From a checkpoint of a small transformer trained on Wikipedia.
Size: 4 heads of 32, vocabulary 2048.
Architecture: RMSNorm before each block, rotary positions, no biases in attention or MLP, untied embeddings.
MLP neurons of a small language model. Each row is named by its layer, matrix (up: input weights) and neuron, and shows model dimensions 0-159. Each number is 128 + 24 x the weight over its row's rms, rounded and kept within 0 to 255. Numbers have three digits each.
After each neuron's rows, "fires after" lists the tokens most often just before its 100 highest values on Wikipedia text that the model never trained on; "fires on" lists the tokens most often at its 100 highest values on Wikipedia text that the model never trained on. A number after a token or word is its count.

L6.up513:102097125126092154138161109128140087099134109132162163079157066138088128144129141131121124162156133095112078110167127127167123109083120146126119137136157129151101123117097126163115103128172099137146123112196118118182083127151121162090162110114123126098118100121148155097112100108145114094125107147122116126151134160125138155121111111173179139130133121118079131143092142151125158131133156152148117144104129136113153119131074109127084132119099155094094126117121145139139111142158125
fires after: "F" 38, "f" 15, "Sec" 7, "comm" 7, "c" 7, "qu" 6
fires on: "ut" 18, "ret" 10, "it" 10, "oot" 6, "ant" 6, "und" 6

L6.up398:104121121149107131133110118145147117120116142220111152096162108164117105125124150128099129156129173083105142132139156129130110132134117123169142134164138111103103085120118124119120140139157124122137147121184150138163171120104125142095109140118145133151109116176184120141183137146117164146177111125127105110112147121110190163084135146126114119152101160103132116135109122111140125125150135128100122112107125170125095104108116117136153139067088114163149126109129123094154126191135133
fires after: "3 " 14, "0 " 12, "7 " 11, "4 " 7, "8 " 7, "5 " 7
fires on: "| " 93

L4.up435:119110116138115130099099148141148124131102085094110133124115123152145156134145150152152143102153153153133108122148136096131115109130073125122082138097134114109178132141103132128090130116119130132111140167155146145151113116156113122086214066113111112113146099123118126133140149096079130097113181128127118069110090114192158154158115178091133106146114109139115101150154110143133143121134095124086148140164138144160133126102163084147162119117130132126157153124134136134141152112136143
fires after: "| " 32, ", " 13, "\"" 6, "of " 5, "/" 5, ":" 5
fires on: "Sw" 30, "Wh" 18, "/" 12, "7 " 12, "there " 12, "Q" 9

L2.up406:122144121152164183156133129150129140129155156145086172120075138130140153144106141157190135122122182088106081116125134139177136131136123113093143139162162107132143132114139092129150131132131151120102117129120113123136111130119121166106154170119132134139143149122117115135133099133150114141137176124152141119080126094116131133096150135137115118106088133129116118182146122153102141155089095128108188128187116118132145122100138093131127153142167121141130068152158099091151117141189119
fires after: "at" 12, "Ar" 10, "P" 9, "p" 9, "ph" 7, "th" 5
fires on: "en" 52, "eg" 26, "le" 17, "g" 5

L2.up144:152086095101093109083134139165172112166107115111101128117156116102070154125111148136104121106162088158162107165078182142114147127152169145118139091119116137106123135142103135117129146129136170140131111097144165127116117163152122148098114102119160143127124081091105126143135107110107120090150142150133116146058124122128117146113132127084132116097090099173138094129092146132124132163121145110121130132162106124120171145118143167095144115098163140139165126138101132168108129123131123
fires after: "| " 31, "y" 9, "thr" 9, "d" 6, "ow" 6
fires on: " " 24, "ard " 15, "ards " 12, "ough" 11, "Total " 8, "day " 5

L2.up362:136100144141107090134157147115133085163114146159107138126092116153106060123168143173080129109123133157145141137145150108126134112157129137133138123146105136119124125130085168146128151124120161105147097167098117157154150145152079109092122128146140158111152132164152117142162086144114108139143120121131106117109104155141092122195122049122089145146102104124128072144154071139124121094116132136105102098157121137125130116139136149090099133102129126117123105151116110176105128130123113
fires after: "0" 21, "A" 11, "He" 8, "go" 8, "T" 6, "de" 5
fires on: "s" 43, "al" 19, "time" 14, "als" 7, "US" 4

L2.up376:132118139132131108116105120175129147133131113160139151134155155117145178094176153133146149149170125104120134139122118137168120120161127091129108127130153131085143163126102136127119102135148123132136156091177132121123148160152128167117121115086115142116138110123111108111112143149146115215144177098121170154131167159153134143101142159159142153137105167118150157147115117092110124118136143104110177142101140172130102168099142129159186138117135158104125147157157130099117067119117133
fires after: "S" 15, "T" 9, "h" 8, "reg" 7, "iter" 7, "bec" 4
fires on: "ard" 43, "om" 24, "at" 19, "ier" 12

L6.up201:098151102100075148101153118121168173143122163161151145146151131120140130112132127084125108138151114125152097121126141160154138094122181119164121136174106115165153115136146119094102134163158145121176110079092161135116108095134117170094152114104114113082134100148083134118098124117135121090098173068168144100116094110135124125126141154109107150144110081121091111119143103131087096150127141114107095145089090129099121136130128123122149127144113172138135135122133125124134139107099131
fires after: "| " 48, "\"" 8, "R" 5
fires on: "L" 47, "ch" 15, " " 13

L6.up86:170095133162147129125099133144134156093120117157134146150117180111166124140153144118121145117111080128103173086100156121103140124081147122163148094164079105128116116134164117103108122111179106152138139124135124111132098099146114151070114102143084111122086131134097161141112156138159107128110145079089142123123102146119154165134154119141120113129098183136120101107110112138110087127143161146111103126121107081107178147142151143094092134143152135099107112136110106122131145165141124
fires after: "R" 16, "H" 14, "L" 9, "D" 5, "d" 5, "M" 5
fires on: "ach" 22, "on" 21, "av" 12, "ath" 6

L2.up612:118105136133150116112126169168142126126166126073105101128166093157071175107111118130142093121122150117167143139094096111142106115160146071160161158115128125143085137128122127146106123141126066112142121132120136157185148147117113151124141138100147099154156156106109116103146110119118111134110123146120146117076112103151128122167132142137127124119094152080140140118127140150131125132106092145149143139133118109097148110089136156096066125125112118158112080174108086099116110121089114
fires after: "\n" 43, ". " 16, "|---|---|---|---" 7, "C" 5, "man" 4
fires on: "|---|---|---|---" 48, "This " 23, "Af" 12, "urr" 9, "ag" 4

L4.up192:109147133158121117144122139140108134115135168121150112090110131087050129141085127124135114148133108159143156105140123097106110149096143116104097130116096135131107160082109139127151160165119127112130147113153147138162172174145138161142138116149112108119123159154102118163160118140131130119124113132145109157103143141158138146141110082158129131159101132125125135117171133128102143101089095167136075102088135143118149142148110129161186116117117098095101138104053101095121098164152112
fires after: "| " 37, "1 " 9, "0 " 7, "7 " 5, "4 " 5, "2 " 5
fires on: "| " 58, "7 " 25, "3 " 6

L6.up213:089112153068127132183102148148103101097105145141112119110157138135111088104096072160134114156126095132059121120119096126161178112134148074150096123131159113136149124130136160147155136119151189149097102126151112152167108129180128133100092125121123126112092113127139148127116148115118151106122097155094106087127101187112129165147134111107146149124124165109139141117122112132140115148134139167113136126115128147152151099118124108134115128102151154131080088152128151154108124140139122
fires after: "p" 20, "t" 14, "c" 11, "P" 8, "int" 8
fires on: "ow" 31, "ro" 10, "ou" 10, "ot" 9, "sy" 8

L4.up252:126121131129123120162169130114112114114123102117135113109181116105140123084066122122135125162125098122141138108134112129159141127096099098121152101140115159087082147127142116121150116166154141139101110136141124114096149154137141139197138120116118142175095144117162119103094172115144112154131116116168131118155148138132112115122159150198120158091114121134121073124098115118075133168140126124148163107174076136153139115129119135057134127094109126170111133122148164114115142120144127
fires after: "| " 17, "r" 12, "- " 11, "G" 7, "F" 7, "\n\n" 5
fires on: "F" 30, "unn" 17, "ame " 7, "F " 7, "W " 7, "Sh" 7

L4.up464:085155159162103131139113145130128140073103118091143114095153099128108152141126123116167159189141126098101096079134096085116101154108127171081109140135124155103106137117110111113125144119140130147105141118133119126163143142153126136147182123121109134126162153129089108114129088154113147162141125141137133151139138128140100138153130124153098153142116081133142124125132132099129086115137088175117070146160069147142118171156126112125161136117116093079150166115087141106108114148128133
fires after: "| " 25, ", " 12, "- " 8, "of " 7, ". " 5, "and " 4
fires on: "Ch" 78, "Fl" 16

L6.up66:135127145126132135136118152154098113113099115117102111121122126132075084110151097132169128129123121123122084112111120130165098142132129122142104125135152124146105151118134167112117184165098131099104160122129205115116121083117138132109141118123096135107153161145135137173119149087123201160105154138108119139124108095131156141127133133167138101116101153173143113136147121121102093139123198172074114137136171106105144118117101111167099133121133140126151117097156169133078126121133125
fires after: "l" 30, "em" 8, "D" 8, "p" 6, "De" 6
fires on: "i" 24, "el" 17, "f" 12, "ab" 9, "af" 8, "u" 6

L4.up470:157156117075121161113122128137123142107140136098163135173139103104124120176129154155120132104144167164127141153130144135167141085143161127132110155134130105096132128126145087176118128119121097126159118103119130111127124102109116153070134146114136140117101096106134148115125148097112110102129123171093126165102089065115134156129117135118165088144105126120134187142126128177157112149155137116120128144125102117131081119131145060157122148110139135134130079111098171184112154137104126
fires after: "in " 30, ", " 11, "| " 7, "–" 5, "from " 4, "In " 4
fires on: "191" 18, "189" 17, "194" 16, "186" 15, "193" 10, "195" 9

L10.up513:162137153123125116097138117128132128119129100173103161150128145115152127132147141156144118112087131112117148116093128143177112130136117105084106143107144174095193175117151106156174156120089124132113152175112132135126156123130110119133114131146079106142149118141177127129117151161153055143112113122131084136156138093122115143140125168102120126126141136117139099089132097090109127131137114113118089116172093123089135089129122166107146111151095122128085086140093152158118136168107109
fires after: " " 34, "old " 6, "8 " 4, "4 " 4, "2 " 4
fires on: "| " 64

L6.up555:120109157120103139132112125105132093127116127138127126076122092139072085138139140150084094115112129092123110118112146101099126141112111134099125128123136135133137137150100128126176076129169129143139143111156061112163115131155156140120091117172141136134139119145148131143114140102140114138161099124127119142156141150132103126147103093131170162141176219113151140161139131133143168184106147137106153098150144154125183098115150137114123121122101111094097084133109112124109154151151142
fires after: "C" 16, "O" 14, "c" 10, "\\" 10, "T" 9, "N" 5
fires on: "ro" 24, "av" 11, "rig" 9, "m" 9, "t" 7, "c" 6

L4.up327:112138128085147152145132133151152157139156148129153113148104162104142092130088140119102119061122115136185098169145125118152121112125133123104111145108109106115124086099156134120168157132088114086158121112120134141116129114154124146112110094121165123116163092075136150124110159117151110152127081163115135120083160139137158118181133139161150096100129152172068146110126106189100140115143102154137166103120147135126128145132138125158160143158151153138108101151122122124157150118114111
fires after: "| " 50, ", " 7, "in " 6
fires on: "— " 40, "191" 36, "year" 5, "188" 4, "9" 4

L4.up538:115184132103142144096095166126128153119123116070142080165119149134098146155128154144107174121158125122127102144116152139132107134087164163121116138122113118145149110099124101146119114110138107104144122077154166127137086087114163120114143172108149130115165110158132117154142104104101112129134122178105131132071099078094113141139130158140129089154136105164095155107157160112169124093122095132103113135121126139122091153165134094172117141118125143075131121099118136119136143112116107
fires after: "in " 25, "| " 22, "In " 16, "from " 5, ", " 4
fires on: "200" 36, "190" 24, "197" 11, "196" 8, "195" 7, "199" 7

L4.up400:130116153162090149090100140104146135105105163153142132128183090159128159130149155132158137123152129171115107127099126126130116068113105156149141143126136128124104131128125124104088149110113076110103122127165122133103092102113155119109138146125092135102127137162173137128098143127102118139119135137140113151106119108159138187167095175152147166114160114130110114115122133132130149159144106132115108147159133170122115149132168074159175137128106122179162123132122164129093202125137131
fires after: "| " 61, "K" 7, "(" 6, "R" 5
fires on: "B" 37, "1 " 26, "ag" 13, "Th" 5, "ill" 4

L9.up290:135136150128158075088129115105152130109099153139117116144107132116111128148156173149130176080166115136111101107130148157069128154117105111145124162113109123109133101133102140126155103087145127132096129144130096139134134167146126141101079112109141140110108118071101105083101098181095133111089136114165119127125077131112135108155103107123122137116139132141167102114113157150146092120164096179135105129166129121173108157141110159113129112116164112087143154118119122091139135152124162
fires after: "'" 16, "M" 10, "\"" 9, "w" 8, "Y" 7
fires on: "I " 14, "t " 14, "e " 8, "y " 8, "ou " 6, "en " 6

L9.up25:133125154172115150125112144097079090121127147106125094145127168144125137132150099139152162114107138116138166146150112159091096144098165152106139133131148156119110106106149087129138138139134131132119146149099132143130131095116135158140121119124167108131139108156160141131153114100086089110124146134089100132160079161136081108121168125125090131126120146117118097154120150107129124126130139125162139117174101183141140179116127181145141185149128168166138115124122132169137052165138125
fires after: "T" 56, "C" 20, "O" 5
fires on: "re" 17, "ro" 12, "enn" 11, "s" 9, "es" 5

L4.up127:118135119155105130159131096109117120139167144158091097180084147111059122148104122139150146142135130174116143128088148111111114141128102127113114146129140117170133129126081135102166131095124174130135130134133103136163145158120139119135121104141152110156131143155109135146202093119149141148132145109115114142091128158105121093111156094119115137144104138114136165095132124096116168089100089144129096098088166183111161171140130108104111127120142086115115138130126073135158098122121109
fires after: "R" 13, "B" 12, "p" 8, "h" 7, "kn" 6, "n" 6
fires on: "ow" 40, "ock" 32, "ew" 4, "Tim" 4

L2.up22:102128086089135093125110119115126115083138127097141121104184139161085157098169117121127118131117126135128124120093132138152096116159125136106147171097125138118101151145072154101128115144103090134104134160093088138141174132126137142105121120124143096139162085127120134096108104161113141100108103140123128094065133093147151139119114166171130113158124123078116101121120113149134121130133111112177089097078133183146105122156131156114099108122115113145151099155164129131100103103118140
fires after: "\n" 30, "| " 30, "|---|---|---|---" 13, "- " 7
fires on: "Se" 28, "|---|---|---|---" 28, "— " 24, "|---|---" 15

L2.up553:089133089164140099173108117110091155113123106119149169086148132092103138104151133113154137123141088170139113133136176130104132123160099159131102110146110098113156118144099157075118117155119112156111122134130139119154101137141119147105090097123115146095144086160153160137123142132114107132130048111148174108144146108125104118118136139156132152163143100100145085140141133102139145167133111079126126083088149170130107127111118128155167105129123124104124153129173092124098127100125140
fires after: "con" 10, "En" 10, "I" 10, "Total " 8, "l" 7, "Sil" 6
fires on: "v" 68, "illi" 11, "oc" 6, "im" 4

L6.up343:113133152101136134171123142151154156134122104127171132111132135149104114129111087152144112161137130145119144081120127114134161129100150119096087163089128174147149139159140152121189171118153173159096097117146122117129129106189116115111139151108167161119105122135136134133121114088166137072105141152121085142071059159111142143161150118115140128082141100155118107129127127138116124143117136158110121147132130175126115125117094099160103108142137162137107117138119127182134144132152122
fires after: "d" 16, "l" 12, "p" 11, "ch" 9, "ot" 8
fires on: "i" 29, "n" 13, "u" 11, "v" 9, "t" 7, "ou" 6

L4.up40:113094125147123088111169170114133135172110119135098113103154138130163117059131110123139136159117127144099129106124095102140106170112104129129135039092157132134115131112139116080103143186130150133100120123126137180116121162166106128118140118107151105115122116134128124122158096132093119131106130131152135092124149146128135074131152135142090089095167129144092085120141121115111157118156127108131136111168157109144089125127110173094105117156124120127111159076118127096142133102139117
fires after: "T" 23, "t" 18, "." 16, "S" 16
fires on: "em" 29, "5" 14, "m" 10, "s" 8, "app" 6, "enn" 6

L4.up526:146127144113124115111137146130113125132147133100164116134138128105141140126103181141131154095113119118146100128173099103146110106133131120109124106127110124113124144136138106146138175138099121101124060104127133138146133129138108127130129144150115087104170094147131148149120124128113132104106123123129113099103122146105134153127120198142148094093191171189130132093127115126096197120110122159102189107179156172145132119128146087123132121134127136130103134145112166147133154066189124
fires after: "| " 29, ":" 17, "K" 11, "gu" 10, "ed" 7, "L" 6
fires on: "3" 25, "it" 18, "5" 15, "itt" 14, "enn" 10, "4" 7

L9.up30:096127120123143141121145171143169147140167154085155168143105119094162154118121156086128116159145146118171133138171156110148114161081141190096108119135133136122121155098097172116127146130137093110142075129132125127117097167138204105118174120117092124133117118099131118141144157112163117119092123111141098128177113118163121151151095124121120154173147126181155125123126156154107166106115143119134166103127102144116136105163140164137136125132094144132131138156107108120136146133128119
fires after: "." 36, "N" 9, "Republ" 6, "th " 6, ":" 5, "B" 5
fires on: "3" 16, "/" 11, "4" 10, "| " 9, "5" 8, "ican " 6

L4.up255:083128131150101137126102125102115138160096125084141130123118145150135141118151084148113137138147124107166210108099131172109139135166074104129080114113150123161117125131120165171134105129134102155120101142092128102138148135148148127099168115145136130132183145173147131132118107141114127100125162114146151119078152129137140113172106078186103094169124131121149119094126096103113154129124132125125163139156117162135167114138142142109127143105154129133142179112174135140128157135154132
fires after: "| " 39, ". " 12, "- " 10, ", " 10
fires on: "B" 100

L6.up218:147119133091118171102140162143120146113131143139099114171109143110086099121121114096152141144133122119132077144116102133180124136158177096165143161131133093103122138072090145109160158133144118111134095146117147186114134108118119111122165139154089112128144104131127122164080183140100123114078121104121181093148171126123132137160120138138102118135095153121138141103145097136134114142113168155097149139146139132091098120095161149116160141100154123101121115142134138126067114122139141
fires after: "| " 18, "8" 9, "June " 8, "6" 7, "\"" 6, "191" 6
fires on: "8" 22, ", " 20, "de" 13, "." 6

L8.up351:149082125112134130210138153120130148146152139110127130103213132142167134142124147072116068135126140121091132124121119117128106138136128143102121117147108127147126142143153088128145147134078152210089135106155086124119173135140112145123121160152144097156149128116116125132134120129137126096116090129123104155149108176126119128119148158158129147151112155158132147131121153106138105142109180101112153135119081086117158130167141092142157120133116133125126112115095152115120088147125127
fires after: "H" 15, "M" 13, "J" 11, "D" 9, "L" 9, "R" 8
fires on: "en" 21, "u" 17, "oll" 8, "er" 6, "a" 6, "ac" 5